config.yaml
d_mlp: 320
attn_scale: 0.177
init_std_o: 0.0
init_std_up: 0.0245
weight_decay: 0.021
lr_head: 0.00593
MLP neurons of a small language model. Each row is named by its layer, matrix (gate and up: input weights) and neuron, and shows model dimensions 0-95. Each number is 500 + 40 x the weight over its row's rms, rounded and kept within 0 to 999. Numbers have three digits each. A neuron's up and down rows have the sign that makes its largest values positive.
After each neuron's rows, "fires after" lists the tokens most often just before its 100 highest values on Wikipedia text that the model never trained on.

L9.gate287:483533497485496556442538552437505472533541510517548557624485557553500505526508470499484493502583458463474488492556522549555507465498500536557521525518529460466508459472451472482394521550473455490457413518522480478448472481508471555495501547527550445515460508464507535518451467462505507524
L9.up287:455521530539457434529569525493529538546457501399464453471519487507484551391440565530471450490538514533401545481476463515539465455451559538461443562525443486469506492519549533478567442575533471526502445485539504485474469422480532530542569485556531475514535513525497547436443496489505530461
fires after: " re", " in", " pre", " out", "3", "st"

L8.gate158:482523488570491533505520527532535464495495568465505413433515536502567417550485525490454456485518502480530425478489450532443536543475444555516499510467534536459510470481479597508476421442507511418491521491500531500544506472491435488447427509421492553474531557561476475527470543513470457492
L8.up158:481503526456442555488504415482566514537418478479534475490481522455452488531473517443540525518511414506485527480512521499523369514502458485438469515467516533482494478477484492529449439481504520450536491480515497477488514516468504453473464489495462479518472511511459462508472518480522438606
fires after: " a", " the", " The", "th", "A"

L2.gate7:439519488524527546474480485501511503507485550516488469422535509523409619516505543516451517544410580639553422451463508592573466494506451569510512482490461552524488434543557502548508528523438464510543527596537521453522479454496520554503487507489510496475475457521517488494602554513503485474
L2.up7:397584520526485456557632492505438517498540497507435494520555460496476537519448574572532542527503500523517497450512528521535517499479462547530475465521451522455481490481492475502458498476500469536504518463531529526527472564470409532440451501457510407536483482483421503466517529491515470485
fires after: " h", "im", " K", " st", " F", "p"

L6.gate145:405509462533548439506478501467529491536456540513452519536482495550489499537596509533464484477476485506465561519499503506530464504499495538478460480534543446467524476503527474444444470478540480539426460523477498451513529496537507573570468559491429462537500414493569432587494488450482515421
L6.up145:536521513529471519478572493514442496493456400466506472587474427436494522482544412476499438459478492472441504463505541463520460478522488449512521456514489417575431447557534517530444523479497456501499400549463532500550479437528545514495477539428462418463470402487602516516468549498452518488
fires after: " R", "i", "r", " No", "ly"

L7.gate115:560512474483481459556429503506515535540497490438505512512432531492528481485558525569551487499474516436382527507466519483480499548517444549509511528438506490543499590471500487537492454540576460478467500454504484489502471477451459496521441544519593450502435586535509528558492507478574533483
L7.up115:482482517510452575522498495490488491520519471437635584483465530479529498547473496560565437518516458472499525554477468518445537563484427525528541538369456508480491586467504503550475436546492489550466479447506495482512510505488490484498437560542442528490518609534460547569589535528458591521
fires after: " c", " C", " B", "B", "ens", " D"

L8.gate244:521455437442492485451532550538470544439567474405482528478473562484573580476442559553523486496511522450529510504469551526530487470499482478488514534433516448501502446491477583468482477517589533560473536463542526463513574533495551574454528527469525506545508513513464503507479455484501515574
L8.up244:455493507535479410455501474477491470507428529530533548488432507520410523465564462520518514553478470548505519483457499563424449498458466489553470495553498563448504556520490454450528477505461514538458424493525484489556520500534498438546489450532442463461535486591517471554467485518539463526
fires after: "==", "om", "ult", "im", "===", "-"

L6.gate14:513519468560538517491451537503512473503579491509558428497481571496488510491498524480480484455491487577504575465529497443540511466519483504455496473443605530558562472557499464546436466530501480497469449502556479453486498592471504567422494522493491582498554543520493539515503484486542602486
L6.up14:473467504527453511537485492499453551481497455525492525521495507425486485507458496465478555509526602503518571461543458433406493538472475569484549526466576573501515521467539508523534495493519481543537591523507539526556574587519517470435472513552488555440477519568476482518450490494515530444
fires after: " Fl", "art", "ict", "ct", "id", " may"

L7.gate24:500576508489471497558545496549517465564488475515558447511583544487474449500557480446474501500510483501416433555531509509494437490478489476496463522464465537487511524523375430470490453450493601422521506470525568531543539486510557518518464494508540520478487519476512522492541521503488451491
L7.up24:479438556553541496553515461495494512556494581506494513477564516474492507521514543572522523462491518467467495486537574532507537492482543470488509397447448482522465515518493556535514457514448519489462501535544463538533531533568543595498404490471507538511476562487489488472492545535464609527
fires after: " ", " h", " he", "1", " Party", " |\n"

L7.gate315:468472539534486484497506454553534469497547544593473495459539533595579521541566511563483394512559553562550513558486486513448476453462504573509460486471473531470444427504474498472506508512480470544561465416483501528574589514583513541561480494523491505596532478438435511520505491543555500490
L7.up315:555482497463507477499493497506479454443512645533538570452558519466538465511569552434447427482526476510552506539514548540494533469429554466544360494531524528489485465510384491467482561482506510459503590473459451420507502504485472446403473541487517436496462521474535476569509502489453516513
fires after: " t", " E", " re", " e", " en"

L6.gate182:551477493519439505574442490499492491481460564508486555462508418497517532500478479393534503438493548538495506489469536489463506519456540514570557543432549544499549411494486479504489523512511501471589528492523475514516495466480546495530534515443532509507456505525472497575479479507489569516
L6.up182:438524425467498499563464513538466440561520496550461462440496530568534526499490496459423567493515505508522453481479471491491505523458467450553519513535540480508480524487515495515517506481479528476513474496533469473545497549421424460503552438491520508436452549467458528521485475491533551515
fires after: " T", " H", " t", " l", " St", "l"

L8.gate58:455515508526490444493591520428494521431521429570561494552453565517481407483457493442503490521522507560562490598396517443475463465458518479537557504598448470515447524469478497580492450482504450516502521557482510512502431537462548447542534499498494517526458448489485508471497483568460494543
L8.up58:529540522485494499545504572566495505486488498488477496507423531445418551509557488527421511517551499495488501491484497503465480518425520468515501425533479560482466475491503516537544531472423549567427406598541570484459526508485514529561579437460439447511501547486512554473513511480518494499
fires after: " des", " ac", " ear", " ex", "s", " ann"

L8.gate148:521501504531494412526500500564495508511504426530497464585546472463548429467535494534504499525505506471502591460501518505489533521424532439490496472601460505548514552445505471448484471499432537575462485481546484457521492474492465515540495572536510521433521513549486520574491547452470484569
L8.up148:485519506491483542527465454498597502618481508462510517458614537559457517498495511471463498525486483504523500464464511530474485522477464527402433524495461448447501507426499460422549505502449526499512487532556496508451520561494481461533488489512493477485537587460488517493467483609518489487
fires after: " C", " c", " Sc", "rom", "or", " G"

L7.gate227:555474479506543459471413440469555539556518527454470531531557519510483465480516522495552471545440519540470592506468448521512484544573473516494467471513495461549511519527496485541475501469478512525560445501467516519498444542495520519508502506531581464506506481458535525493450500523552452516
L7.up227:548538475511529454563470441543467448440494480480479464534571549541525440444523562500562492503442495514505577557458513519514482515535562515529507493493453467504446469567453511541469548414428496535521492511499543516496415463527500502450509490528581473494536493449497490531572526518548486501
fires after: " K", " G", " g", " H", " Af", "e"

L6.gate53:506450485511463511497543527519458419538519565540479497472564473468549461531523489523514537468507507495533455541498489493517561511480557489483470531494523403522542557507471524423482390501505515404459476518560528440574517569463483482571509527481480436517524567529510491585432528484535511425
L6.up53:525556512508487491481520475543461519496512519522437476449542508432481477562542551445433532507494519482543508519568439510567443517498546514426536530583527462486499451546440476512546490477539498447509548540511550477434563539467517482463554497539487509528511550523468504499510526553501456482
fires after: " F", " con", " re", " in", " V"